{"n_layer": 14, "d_model": 320, "n_kv_head": 1, "d_mlp": 832, "activation": "swiglu", "qk_norm": false, "tie_embeddings": true, "init": "normal", "lr": 0.00147, "weight_decay": 0.0, "decay_shape": "pow"}
MLP neurons of a small language model. Each row is named by its layer, matrix (gate and up: input weights) and neuron, and shows model dimensions 48-111. Each number is 128 + 32 x the weight over its row's rms, rounded and kept within 0 to 255. A neuron's up and down rows have the sign that makes its largest values positive.
After each neuron's rows, "fires in" lists the words (lower case) most often at its 100 highest values on Wikipedia text that the model never trained on.

L11.gate718 [221 120  72 134  96 147  58 155 127  92 118  70 148 127 142 180 138 108 112 151 165 136 118 151 148 150 144 135 195  82 104 162 130 163  44 167 174 149 107 134 147 148 110 181 146  91 107 101 148 143 137 136 166  82 149 139  38 100 129 137 115  84 123 112]
L11.up718 [146 157 125 156 109 150 141 103  85 109  38  50 154 116 125 172 131 139 150  91 136 155 146 101 207 139 127 221 114 125 120  83 128 124 121 170 127 102 136 191 103 123 190 109 134  89 124 197  98  76 151 175 140 115 139 136 141 138 102 125 158  92 124 136]
fires in: "was", "had", "just", "is", "s"

L10.gate577 [130 100 201  86 165 100 141 139 130 137  99  95 122 132 114  86  82 137 119 161 110 125 140 122 124 138 168 121 147 122 108 125  47 104 144  94 163 168 107 103 115 127  91 177 151 113 191  94 140 197 122 104 179 104 146 128 131 145 113 151 138  94 121 100]
L10.up577 [119 135 117 134  85 154 112  97 118 128 194  76 105  81  84 146 159 113 155 159  84  96 157 140 135 152 122 139 150  71 117 102 127 189 142  91 182 107 164  88  66 141 151 101 143 140 126  93 108 183 104 115 149 167 100 156 154 132 117 154 158  97 135 138]
fires in: "at", "over", "of"

L6.gate405 [160 119  38 162 145  68 145 114 215 118 148 112 139 145  82 125  80 145 130 171 140 182  98 144  95 121  91 104 111 137 129  87  85 101 135 111 157  84 148 136 145 118 156 133 134 137  96 115 108 115 155 109 177  45 134 103 141 107 120  92 113  91 167  92]
L6.up405 [120 136  89 161 154 181 152 107 173 133 158 101  99  95 149 111 134  60 146 155 146 104 128 131 145 149 141 159 105 106 125 133  81 145 149 115 133 116 126 101 145 132 152 120 118 132 133  69  57  95 178 121 150 102  84 124 136 101 148 114 121 112 111  83]
fires in: "of", "among", "by", "two", "several"

L11.gate392 [143 151 115 109  85  77 139 114  85 119 135  70 125 107 118 156  97 183 123 108 147  88 153  95  81 112 183 126 123 170 136 116 139 112 123  96 173 134 117 172  76 107 113 133 110 168  93 105 110 131 126  67 145 107 179 156 102 108 165 102 152 140 153 160]
L11.up392 [157 146 111 160 138 137  87 103 114 191 133  92  60 141 147 123  79 134 150  87 169 146 123  62 136 188 133 120 175 199 126 140 180  46 104 123 142 138 129 214 134 178  71 183 113  76 113 200 161 136  84 147 111 190 113 104 143 165 137 189  94  96 103 143]
fires in: "was", "is", "were", "go", "are"

L6.gate269 [176 163 125 165 140 115  50 155 174 194  98  43 132 133  98 131 122 162 133 168 109 110 103 106 112 170 168 110 183 124 141 141 152 117 142 120 142 147 107 127 163 129 146 150 127 113 155 147  83 171 101 126 179 165 121 158 124 155 150 127 135  87 138 158]
L6.up269 [ 87 144  78 112 169  79 104 119 117  92  53 113 124 123 149 169 154 145 111 113 113 125 149  92 130  78 145 126 183 206 129  90 177 138 125 105  76  94 160 121 112 114 187  99  94 124 178 173  82 115 151 110 163 109  82 152 173 124 138  92  83 149 158 117]
fires in: "of", "to"

L4.gate544 [172 117 126  87  64 107 176 103 100 139 119 132 135 103 163  94 143  93  95 127 143 131  65 178  96  79 118 127 170 152 128 171 179 145 152 140 142 149 168 109 169 104 247 108 114  95 153 135  92 144 107 169 132 160 138 123  75  87 134  79  78  99  90 190]
L4.up544 [202 132 134 118 153 166 127 109 143  77 135 144  45 136  68 104 111 142 134 120 169 142 124 132 137  73  61 162 143 175 148 155 116  94 133 146 151  94 138 107 132  91 101 124  95 173 230 134 117 142 175 138 210 123 104 152 154 146 146  97 122 145 178 113]
fires in: "he", "valga", "milwaukee"

L8.gate765 [153 121 113 175 154 126  93 109  96 132 144 165 151 119 170 123 167 105  97 157 139 136 137 160 138  87  81 153 139  64  85 184 165  99 102 100 141 118 154 132  95 141 103 142 181 132 181 175 199 172 162 159  97 146 120 155 134 171 173 125 126 115  59  35]
L8.up765 [116 103 151  90 135 199 158 130  52 122  97 150 108  90 162  81 169  86 128 170  92 132 107 129 113  68 111 173  49  98  82 178 100 178 139  98 136  89 134  85  68 164  74 107 157 100  92 203 156 131 123 102 113 144 114 161  92 121 132 128  85  91 119 120]
fires in: "which", "that", "who", "and"

L5.gate741 [127 110  89 182  53 127  90 144 166 154  94  57 141 119 150 126 162 101 142 137 134 125  94 132 129 105  91 127 158 136  55 115 102  95 130 152 139 157 125 130  80 120 108 120  89  88 143 119 119 127  83 118 116 170  82 142 119 211 151 151 100  69 145  85]
L5.up741 [182 163 144  66 140 158 179 129 154 154 178 151 119  97  71 124 158 165 150 148 176 132 132  82  90  85 104 114 134 139 137  85 148 118 133  91 164 135  98 122  79 116 107  96 174 114  99 165 105 129 109 109 119 139 133 150  89 205 114 154 215 169  83 136]
fires in: "most", "more", "only", "relatively", "primary", "least"

L11.gate66 [132 153  44 104 128 112 123  92 132  63  92 107 139 127 141 117 145 172 107  77 117 169 179 128 143 145 135 143 135  92 168  94 147 121 115 134 122 133 173 129 128 103 134 131 160 123 107 108 155  66 161 165 130  29 172 186 140 168  86 130  95 115 125 102]
L11.up66 [138 128 171  69 107 114 102 143 153 163 120 115 183 136 149 144 140  98 159 136 137 207 175  79 115 151 216 135 111 126 125 168 107 130 123  98  86 129  77 127 166 156 103 167 147  94  76 117 164 101 135 165 138 154  82 107  61 126 128 113 125  97 201 121]
fires in: "as", "an", "with", "to", "under", "became"

L5.gate751 [111 147 108 154 104 105 120 144 123 131  82 144 163 148 139  87 108 120 183 149 112 105  93 134 171 147 160  97 144 124 185 127 136 131  50 192 146 155 128 132 143 168 179 113 148 122  98 148 125 168  85 150 143 100  37 134 118  38 156 110 139  89 113  81]
L5.up751 [155  80 107 117 203 108 101  82 115 102 120 145  89 143  88 130 117  96 160 147 140 154 103 132  75 119 136 115 121 137 162 145 151 127  87 122 156  85 148 100 130  82 172 117 103 147 129 144 126 120 112 136 178 172 197 135 130 121 100 137 144  83 131 109]
fires in: "an", "matsushita", "matsumoto", "earned", "earning", "ottawa"

L10.gate44 [114 152 127  93  96 103 118  90 115 178  96 150 105 126 104 127  81 127 148 165 133 145 143  66  60 118 127 127  81 129 141 100 192 154 132 168 142 149 147 138  81 111 164  86 121  71 132 121 137 148 152 123 130 203 110 129 148 147 149 108 146 149 136 121]
L10.up44 [164 168 113 160 157 144 111 158  98  95 170 118  77 107 143 125 133  77 146 128  93 135 180  57  89 157 184 152 148 139 171 178 179  74  82 151 124 148 145 101 119 170 113 132 130 150 141 161 151 145 117 104 147 132  92 147 146 105 171 105  87 104 121 138]
fires in: "he", "she", "mother"

L8.gate261 [174 156 129 195 183 111 121  75 142 199 160 153 183 174 163 128  87 142 105 135 163 150 180 150 118 138 161 129 144 105 123 145 112 180 105 153 176 202  77 154 160 125 112 123 112 107  97 144  87 117  69  63 142 193 201 147  58 125 165 174 103 135 122 171]
L8.up261 [110 121 160 137 194 142 142 102 128 107 119  75 152 131 139 118  98 171 139 110 126 154 126 171  65 161 115 153 189 124 140  49 165  92 144  81  72 111 119  87  99 201 124 183 140 141 117 135 104  91 103 109 150 104 100 131 114 111 115 133 106 136 124 113]
fires in: "the", "age", "of"

L8.gate486 [130 131 137 115 197 182 153 121 135 165  73 145 104 159 129 150  68 171 121 110  96 117 126 103 147 123  42 137 130 148 143  72 130 135 133 136 127 122 135 171 135  99 112 142 105  98 112 126 172  80  86 132 112 124 111 166 130 158 157 130 117 159 133  97]
L8.up486 [137 126 165  92 135 135 128 156 175 128  69 144 211 141 149 129 149 120  99  92  96 145 139 130 160  99 110 110 132 167 110 164 104 131 101 115 111 110 141 142 153  63 107 155 112 132 117  93  79  79 120 140 149 122  89 145  73 113 132 127  83 103 157  81]
fires in: "the", "a"

L8.gate644 [200 117  86 145  90 104 147 110 104 149 196 112 116 192  83  82  85 110 125 120 173 170 174 125 146 143 119 151 122 157 127  57 133 149  91 179 111 190 151 144 143 127  87  73 170 109  77 155 207 103 159 165 107 153 131 174 120  91 141 152 120 114 122 129]
L8.up644 [149  88  84  90 102 190 153 176 141 105 120 133 133 143 164  95 142 135 122  89 141 137  65  45 149 142  97 142 127 162 135 100 113 104 127 141  67 105 165 102 140  91 134 165 140 132 106 138 112  91  84 131 197 115 159 132 126  92 134 152 110  50 108 114]
fires in: "more", "most", "and", "but", "much"

L6.gate39 [ 90 139 140 144  80 165 115  96  85  64 182 139  41 143 157 117 109 147 124 130 138 139 135 150 151  90 142 150 145 148  98  97 167 141 135 138 108 151 102 109 121 112 194 107 160 139 137 141 205 139  68 121 150 155 145  96 148 126 139 112 162 136 147 147]
L6.up39 [168 139 171 186 109  65 165 124 109  88  76 151 126 102 122 179 135 143  81 130 195 113  93 133 109  65 128 166 128 126 124  98 180 100  77 154 172 104 120 100 129 145 141 129 145 134 122 106 183 170 151 210 145 111 121 136  87 141 125 129 107 135 193  83]
fires in: "as", "a"

L11.gate676 [120 102 145  98 126  61 153  60 154 111 132  81 125 146  88 133 110 118 120 129 169 101 132 159 144 117  78 183 137 164  93 132 103  86 113 124 205 160  62 145 137 151 171 105 148  76 113 101 170 137  95 112 140 141  92 136  90 120 144 133  98  74  76 145]
L11.up676 [125  73 150  58  85  92 193 141 158 134 175 124 149 170  75  93 119 180 149 101 152 185 193  89 175  74 109 174  80 135  93  93 140 114 127 206 168 104 152 157 122 134 102 104  96 162  65 164 130 140 155 115 121 105  75  72 163 132 122 159 140 161 130 124]
fires in: "most", "more", "much", "part"

L5.gate605 [153 128  87 113  75 119  81 137 114 137 111 103  89 119 167 140 141 110  77 146 102 154 126  80 137 158  52 154 163  95 103 148 136  70 117 179  96 182 119 131 141 155 109 152 166 140 176  92 127 105 145 173 200 126 127 108  96 134 133 121 180 112 132 116]
L5.up605 [114 128 128 107  82  80 141 153 116 114 125  74 133 128 106 118 151 115 139 124 165 133 176 128 128  54 111 135 106 134 129 180 122 176 128 151 148 133 136 195  97 117 202 161 155 120 128 174 125 171 160 112 119 129 185 111 194  93 106 115  96 141 125 138]
fires in: "not"

L6.gate242 [122 149 123 169  55 134  90  89 188 105 128 145 160 204 105 122 125 136 124 125 134  66  63 109 148 165 119 170 178 111 127  96 157 111 116 168  99 132 114 109 111 101 133 133 131 138 134 104 209 122 134 112  99  64  95 165 126 108 167 133  91 116 106  86]
L6.up242 [130  96 101 131 164 122 162 150 127 118 100 140 228 140 148  84 129 148 121 126 145 129 148 121 117 144 140 115 189 155 140 168 102 160 123 140 167 186 152 184 153 147 144 100 122  94  82 134 166 116 206  97 103 133 164 142  69 128 148 156 105 212 166 134]
fires in: "was", "as", "of", "became", "a"

L5.gate632 [114  77 140  88 117 112 138  95 166 155 146  97 182  89 151 169 136  92 203 135 104 119 159 140 147 138 163  96 149 125  98 101 170 115 132 136 110 170 141 147  97  88 153 147 150  95 129  99 102  89 111  86 121 118 129 117 101 198 106  98 183 103 121 119]
L5.up632 [ 82 155 117 155 143 132  87 220 119 205 114 155  79 124 127 130 130 104 223 177  98 138  90 155 121 148 146 103 108  82 161 142 121 176 160 120 175  99 142 143 111 176 146 162 101 174 125 131  99 133 140 113 148 209 112 151 208 176 124 122  80 112 107 135]
fires in: "of", "from", "poem", "ceramics", "where"

L8.gate455 [152 108 165 159 193 150 122 179 130 167 144 147 153  63 122 151 118 147 131  83 165 171  98 169 100 106 137 112 145  80 151 154  91 159 109 111 110  89  87 171 119 156 171 112  98 118 123 134 134 174 142 105 185 158 117 144 143 121 159 196 136 137 174 120]
L8.up455 [133 154 170 160 121 151 114 196  61  66 202  91 118  93 101 108 217 112 125 133 166 145 150 106 163 130 124 131 125  77 150  75 136 173 110  84 126 114 134  89 118 142 174 185 115 105 120 136 158 185 150 131 145 130  88 119 115 124 189 201 120 121 168 169]
fires in: "the"

L4.gate265 [131 144 122 163 109 157 138 132 103  84 196  85 163 118 186 145  98  57 178 133 111 153 134 111  69 123 160 136 116 148 117  65 228  79 125 160  93 126 127  91 150 125 114 114 169 130  85 131 126  89 142  93 188 143  82 118 121  75 146 154 171 107 136 161]
L4.up265 [144  74 132 131 116 139 120 189 125 147 116  86  35 132  94 121 160 113 126 135 144 120 151 140 149  68 210 111 149 174  63 104 121 186 171  82 152 125 157  99 122 107 102 166  62 132  94 134  87 112 125 105 145 149  56  92 111 116  97 123  91 142 151 141]
fires in: "new", "friendly", "and"

L2.gate583 [192 151 130  98 143 145 121 181  84  78 172 165 116  75 139 124 122 170 153 150 147 123 151 121 154 101 117 148 125 128 166 131 121 115 132  91 202 171 142 131 141  69 147  94 110  65 120  84 132 124  79 126 181 147 149 181  69 147 153 139 207 114 147 133]
L2.up583 [142 140 124 163  89 177 111 187 137  68 135 162 138 142 143 149 133 103 160 138  76 131 166 128 156 123 170 160  91 154 155 109 139 161 170 138 163 122 140 126 151 148 126 107 119  76  89 119 162 104  74 142 159 142  86 145 103  80 128 142 152  85 100 176]
fires in: "0", "gourdou", "see", "go", "cargo", "attributed"

L10.gate76 [189 134  30 126 162  72 135  83  93 107  94  41 141 124 126  88 129 116 121  69  73 161 111  73  86 146 204  70  97 159 107 168 177 119 178 154 111 135  61 105 151 143 142 131 156 136 123  80 133 161  48 188 166 146 131 135 107  93 156 141  90 104 168 130]
L10.up76 [133  88 135 190 159 192 140 122 116  88 153 142  73 137 148 123 151 136 106 106  98  85 127 114 125 205  74  80 104 163  84 171 161  90 146  80 125 121 102 113 143  98 154 105 130 166 102 129 122 142 144 109 152 149 109 151  84 129 137 140 153 134 138  94]
fires in: "but", "which", "had", "they", "it"

L6.gate324 [160  87  68 124 148 119  71 113 162 138 169  72 130 182 143  56 116 116 162 184 118 160 107 120  92 131 180 149 140 171 104 168 136 148 174 115 117 165 138 134  75 139 150 128 121 104 114 119 131 112 125 113 186 123  84 172 101 147 107  97 156 122 174 147]
L6.up324 [109 170  99 136  89  43 130 222 117 120 123 129 190 176 167 113 114 134 112 122 115 108 148 118 187 124 117  96 129 173 147 134  93  57 129 134 153 146 140 130 169  90 126 173 174  81 106 154  77 111 109  62 129 149 111 106 122  93  93 149  91  99 120 140]
fires in: "and", "of", "this", "addition", "much", "history"

L11.gate671 [123 120 149 148 188  60 114 120 124 126 111 161  59 100 134 111 143 167 152 167  62 162 117 102 114 162 112 129 178 153 170 105 155  91 139 145 185 121 104 133 134 104 140 152 152  92 129 104 188 104 127 110 144 163 131 102 204 155 128 160 193 153 153 140]
L11.up671 [159 146  73 114 196 129 113 187 102 148 141 120 115 140  99 193 143  96 128 147 226 146 181  97 160 185 148 157  79 184 135 108 162  79 174 154 163 120  55 109 105 208 135 107 126 100 176 159 205 106 142 183 133 115  57 154 150 161 135 124 171  71 145 135]
fires in: "was", "is", "co"

L10.gate721 [182 200  82 125 127 145 148 135 163 147 156  89  76 126 148 179 158 103 135 120 117 148  97 112 122 113 122 131 166  89 110 105 124 157 111 126 105 132 118 101 160  94 124 133 137 156 133 119 172 190 152 143 178  86 156  82  83 149 154  45 205  89 144 145]
L10.up721 [153 158 110 102 107 134 131 169 152 171  84  78 154 156 125 126 186 141 132 103 110 155 103 152  81 176 162 132 150 183  96 119 143 133 149 135 102 102 169 125 108 138 133  75 171 129 134 136  96 119 148 117 110 121  94 170  78   0 139 117 136 150 157 148]
fires in: "be", "can", "to", "not", "ve"

L8.gate593 [176 132 128  81 138 182 103 128 123 166 108 119 146 135  79  77 105 144 137 116 114 148 123 100  84 204 166 108 153 139 110  79 120 123 112 121 102  95  60  94  93 109 144  71 141 141 161 127 140 130  58 108 144 120 129 129 167 135 145  87 152  95 152  97]
L8.up593 [122 140 137  88  95  79 111  89 158 113 126  67 134 103 145 107 102 140  68 166  73 110 168 174 112  95 187 137 116 170  89 147 105 121 129  57 117 140  92 133 131 157  94  90 165 146  49 129 152 119  77 112  86 103 123 155 155 156 138  92 122 143 111 121]
fires in: "a", "the"

L6.gate164 [132 139 126  74 146  48  72 167 135 154 157 139 128 123 116 126 123 149 167 128 123 145 135 125 108 154 153 165 120 113 152 114 115 120 183 145 106 122 156  82 108  94 126 126 136  75  80  72 185 170 102  52 193 145 134 168 117 103 134 152 135  98 178  48]
L6.up164 [138 122  80  93 189 127 126 217 150 137 148  61 113 120 178 143 125 154  86 152 133 160 106 128 128 130 181 185 165  97  99 180 187 169 159  95 130 117  75 148 167 132 170 105 132 148 165 132  82  87 150 144 184 129 103  91 164 117 143 152 126 152 146 113]
fires in: "of", "it", "him", "same", "her"

L4.gate280 [142 127  98 158 105 124 118 104 139 177 109  60 142 173 165  87 123 123 132  71  90 123 182 155  94 176 105 155 167 115 149 117 122  96 128 185 174 159 150 146 160 119 135  93 128 115  71 116 140 110  13 110 127 154 127 133 128 105 163 127  97  98  69  92]
L4.up280 [132 169 141 172 118 109  90 137  88 112 191  79 131 160 141 120 118  69 123 126 107 194 145  99 107 148 185 139 120 148 143  75 137 139 131  96 118 155  65 143 144 157  99 119 119 122 115  67  61  48 140 150 126 158 148 130  84 110 123 157 148 121 131 141]
fires in: "of", "among"

L8.gate178 [178 121 133  72  99 123 179 145 157 110 147  97 117 155 196 138  72 123 106 124 127 161 169  83  64 153 101 153 184 143 121  80 157  65 146 104 134 180  73 155 168 134 130 149 131  86 200  81 154 129  74 143  99 122  86 115 114 100 135 138 142  89 172 156]
L8.up178 [122  88 106  81 169  76  99 116 149 165 160 150 121  84 120 132  72  34  89 143 159  96 129 126  99 133 128 138 150 177  77  86 115 183 105 125 106 144 136 122 109 108 134 187  96  68 151 108 184 141 124 123  67 162 105  73  92 160 127 128 153 124 141 113]
fires in: "the", "of", "incumbent", "named", "appointed"

L4.gate751 [171  80 179  50 107 104 118 121 135 129 120 133 124 120 159 159  84 120 132 151  69 177 163  66  84 165 184 187 151  93  96  89  82 148 153 106 100 114 131 107 160  72  96 124 127 112  79 139 177 120  89 170 124  87 146 191 120 106 117 159 125  94 150 125]
L4.up751 [194  93  92  70 154 132 129 142 144 112  80 102 129 152 132  89 141  30 127  80 165 148 137 121 114 111 147 168  98 116 182 128 132 120 148 122 142  97  77 146 133 125 112 122 115 133 115 165 144 115  72 112 102 136 143 148  67 124 120 147 147  82 206 161]
fires in: "was", "started", "is", "began", "starts", "begin"

L4.gate43 [104 101 101 122 138 169 109 156 185 123 161 102 138  98 164  58 135 161 128 166  96 104 157 208 130 121 143 178 169 149 172 171 130 124 118  94 162 123 150  91 125 116 117 121 138 113 139 101 134 157  86  78  89  93 156 150 111  94 127 131 152  82  99 166]
L4.up43 [136 112 170  78 168 170 127 194 104 131 110  98 182 106 122 145 145 131 126 146 132 123 180 141 135 100 107 132 118  99 184 133 180 158 158 120 106 161 159 103 109 160 151 118 156 159 146  90  94  66 143 122 135 146 156 149 164 115 134 182  72  91 107 129]
fires in: "0", "1", "gd"

L8.gate23 [162 168 143  46 150 127 113 125 150 110 160  69 143 127 135 175 127 143 148 120  64 159 162 120 150 103 131 142 166  86  91  87 193 162 110 149 172 202  90 108 145 113 162 151  90 131 134  26 139 114  88 100 162 102 142 177 142 184 151  87  98 156 110 140]
L8.up23 [119 148 105 113 141 171 164 151 115 131 148  90 120  80 153  88 157 128 255 151 151  91 162 107  76 126 144 195 101 109 147 140  93 183 191 169  83 145 139 157  70 122  93 163 181 135 104 189 150 175  60  81 138 119 131 135  99  96 116 163 155 105 156 163]
fires in: "the"

L5.gate593 [121 155 141 166 149  86 115 183 169 148 132 136 141 117 118  81  87 105 113  84  93 140 106 172 125 158 186 114 170 106 126 121 136 159  98 161 104 117 103 119 143 212 121 113 136 128  87  86 175 112 126  95 143 143 129 151  99 144 120 159 128 158 158  80]
L5.up593 [116 118 131  81 149  98 105 107 100 161 103 171 131 122 209 140 113 128 106 148  93 167  60 126 155 143 152 124 129 170 165 101 100  89 141 132 128  77 136  98 139 177 139 108  98  78 130  75 112  69 120 113 103 129 142 153 127 129 136  98 131 203 163 132]
fires in: "an", "singer", "microbiologist"

L5.gate420 [128 224 121 123 151  71  81 105 105 108 139 116 135 134 161 121 101 146  90 126  90 173 115 147 136 149 137 133 172 128 160 133 149  65 125 150  88  97 126 118 181  97 186  81 131  55 104 145 146 120  74 150 125 171 117 187  51  82 164  96 113 132  84 125]
L5.up420 [196 106  98 135 139 142  55 133 143 165 116 124 157 170 131 129 127  76 112 168 102 121 152 138  94 129 171 199 165 139 160 162 141 104 143 159 140 128 132 118 108 111 190 112 150 118 159 154  87 185 141 153 142 142  94 139 121 122 129  55 140 113 141 149]
fires in: "he", "time", "never", "ever"

L11.gate345 [184  94  68 135  88 153 138 103 153 193  69 119 138 139 168 143 123 111 152  98 105  86 144 166 143  79 143 171 121 110  73 110 145 151 211 177 135 117 118 118 145 143 108 119  94  91 114 138 129 105 119 178 156 102 130 122  91 141 164 133 157  93 105 146]
L11.up345 [153 130 185 147  47 132 118  84 122 189 194  64 136 158 133 108 105 164  81 100  95 121 143  51 130 160 113 139 124 160 122 119 146 158 138 130  87 110 108 123 100 114 136 123 109 140 151 128 121 150  97 165 177 151 113 150 102 124 123  98 123 133 143  79]
fires in: "had", "have", "has"

L6.gate568 [216 138 140 158 130  82 121 112 148 121  89 113  87 180 141  96  88 127 148 118 179  94 147  58 129 135 153 142 136 130 107  86  88  81 141 125 153 116  89 151 113 102 131 127 139  76 127 108 148 135 124 141 129 183 165 133  64 118 133 167 126 120 181 132]
L6.up568 [183 130  97 103 147  71 152 127 133 134 154  87 120 126 151 120 105 101 129 137 118 184 172  93  73 128 120 162 145 157 135  98  97 166  71 116 109  80 112 133 149 117 118 152 123 161  69 148 162 160 135 138 115 133 134  61  46 116 118 165  58 103  73 107]
fires in: "began", "and", "while", "s", "started"

L8.gate273 [141 123  82 119 122 107 115 103 129 144 116 143 110 148 131 162  92  83  95 127 184  83 183 155  98 143 140 178 128 120  71 166 226 123 148 166  79 117 110 154 153 152 131 130 138 122 160 150 169  60  88 117 136 109  83 108 131 100 143 125 124  91 156 120]
L8.up273 [ 97 169 157 121 190 133  99 129 138 181  87 167 103 152  91 125 123  95 220 159  88  75 112 133 119 108 139 145  72 161  81 138 133  89 157  92 156 122 116 110 105 118 153  75 159  65 186 141 116 167  79  65 100  65 116 167 116 128 117 119  75 132 118  74]
fires in: "of", "for", "from"

L10.gate486 [122  67 135 185 120 156 144  95 146 152  91 117 129 113 215  68 111 110 175 133 155 190  96  88 142  67 120 166 111 145 128 165 153  91 145 130 193 190 137  99 153 147  80 120 171 144 140 111 100 116 199 158 163 144 106 179 189 121 136 156  82 110  64  84]
L10.up486 [175  87 125  99 129  87 175  97 152 129 140 155 127 220 119 138 141 186 139  95 101  87 155 169 122  53 100  57  67 125  82 124 162  99 152 135 132  95 120 130 134 137 172  90 129 137 114  91 138 130 117 156 151 101 121 122 195 129 128  87  93 141 112 113]
fires in: "that", "which", "all", "most", "end"

L4.gate413 [ 95 130 130 160  72 129 173 155 101  89  85  84 127 141 183 121 111  81 133 160 130 128  78 233 105  93  95 138 171 154  93  89 130 113  58 110 116 158 221  94 133 132 133 153 209  72  95 169 123 106  78 115 125 124 138  83 139 126 118 116 130 147 135 120]
L4.up413 [139 154 119 157  69  94 109 178 104  42  51 127 122 101 106 168 151 140 113 135 169  92 100 162 126 156 126 144  93 148 194 106 157 108 119  97 114  97 134  55 130 131 182 123 125 113 137 127 169 121 125 173 129 195 104 176 155 147 135 209 115 131  75 124]
fires in: "a", "record", "prologue", "about", "each"

L10.gate405 [135 150 138  92 125 113 138 118 120 116 154 147 143 143 110 130 153 126 176 170 158 148 148 151 106  84  94 140 113 106   0 203 175 111  87 163 142 152 127 176 119 123 116 149 128 107 136 135 177 124 116 150 161  61 159  98 133 159 115 131 164  93 184 140]
L10.up405 [129 137 197  76 125 111 163 107 104  84 151 139 163 100 141 116  74  90 144 131 103 170 153 117 161  97 137 136 116 181  65 188 137 112 126 115  89 127 131  88  98 121 109 167 185 112 109  94 117  68 105 137 121 134 148  85 183 109  91 107 112  92 125  75]
fires in: "of", "throughout", "outside", "around"

L11.gate481 [145  88 184  94 159 131 161 132 134  79 124 100 128 146 120 100 117 118 103 118  25 170 158  78  92 162 108 129 148 156  98  83  96 125 108 182  63 126  76 139 172 117 116 117 159 117 113  95 148 148 109 177 177 147  96 170  98  96 177 100 158 144 145 119]
L11.up481 [119 133 206  86 154 190  94 164 177  95 103 103 140 157  98 189 168 150 186 194 120 127  91 106 178  94  73 157 178  76 129 125 129 137 143 133 144 120 100 153 162 138 121 143 155 154 158 117 163  76  91 120 168 119 135 130  79 129  86 130 172  94 158 101]
fires in: "a", "the", "very"

L5.gate538 [134 118 100 113 123 131 148  72 174 170 112 159 158 113  89  75  67 128 160 103 147 212  95 106 156 140 138 131 128 110 164 125 133 107 143  89 168 173 121 119 174 135 184  75 126 140 177 129 156 128 116 150 132 153 137 102 113 108 146 169 158 129 122 105]
L5.up538 [102 133 160 165 140 149 117 117 106 151 102 107 168 212 114 157  98 165  45 140 124 108 129  73  68 179  85  72 128 132 154 118 121 176 104 187 109 152 127 137 127 129 138 120 134 115 178 187 151  90 111 128 134 162 117 141 100  86 104 180  89 139 123 114]
fires in: "university", "nominated", "earned", "earning", "from", "with"

L8.gate827 [142 179 107 118 210  93  98  59 168 170 117  92 133 131 125  51  46 103  95  97 176 197 115 175 123 136 146 137 170 140 110 144 149 137 111 109 130 165 115 148 164 131 144 107 103 156 133  86  89  88 136 142 146  91 143 134 131 104 137 115 128 123 125 114]
L8.up827 [128 101  80 110 125  90 153 171 140 119 140  98 144 161 194 104 103 132 144 136 193 196 176  97 123 112 147 169 124  78 125 128 130  92 109 172 135 144 100 143 134  99  68 158 156  92 119 133 118 112 112 106 131 157 186 111 107 105 110 140 135 137  83 105]
fires in: "the", "from", "in", "16"

L8.gate285 [179 132  98 131 114 149 126 116 124 145 141 122 124  77 155  93 107 135 114 130 112  89  98 135 132 139 101 136 158 161 126 123 138 116  82 138 134 119 118  53 146 153 181 146 142  84 101 109 177 127  82 120 161 157 144 175 120  91 149 190 126  56  79 136]
L8.up285 [111 156 103 126 149 169  81  93 158 114  92 108 170 100 196 128 144  97 150 149 139 111 138 135  87 139 175 136  99 127 130 129 121 182 155  84 147 122 109  91  98 133 141 119  84 157 184 142 166 132  86 142 159 143 130 167  96 124 113 196 140 103 144 155]
fires in: "the", "as", "that", "so"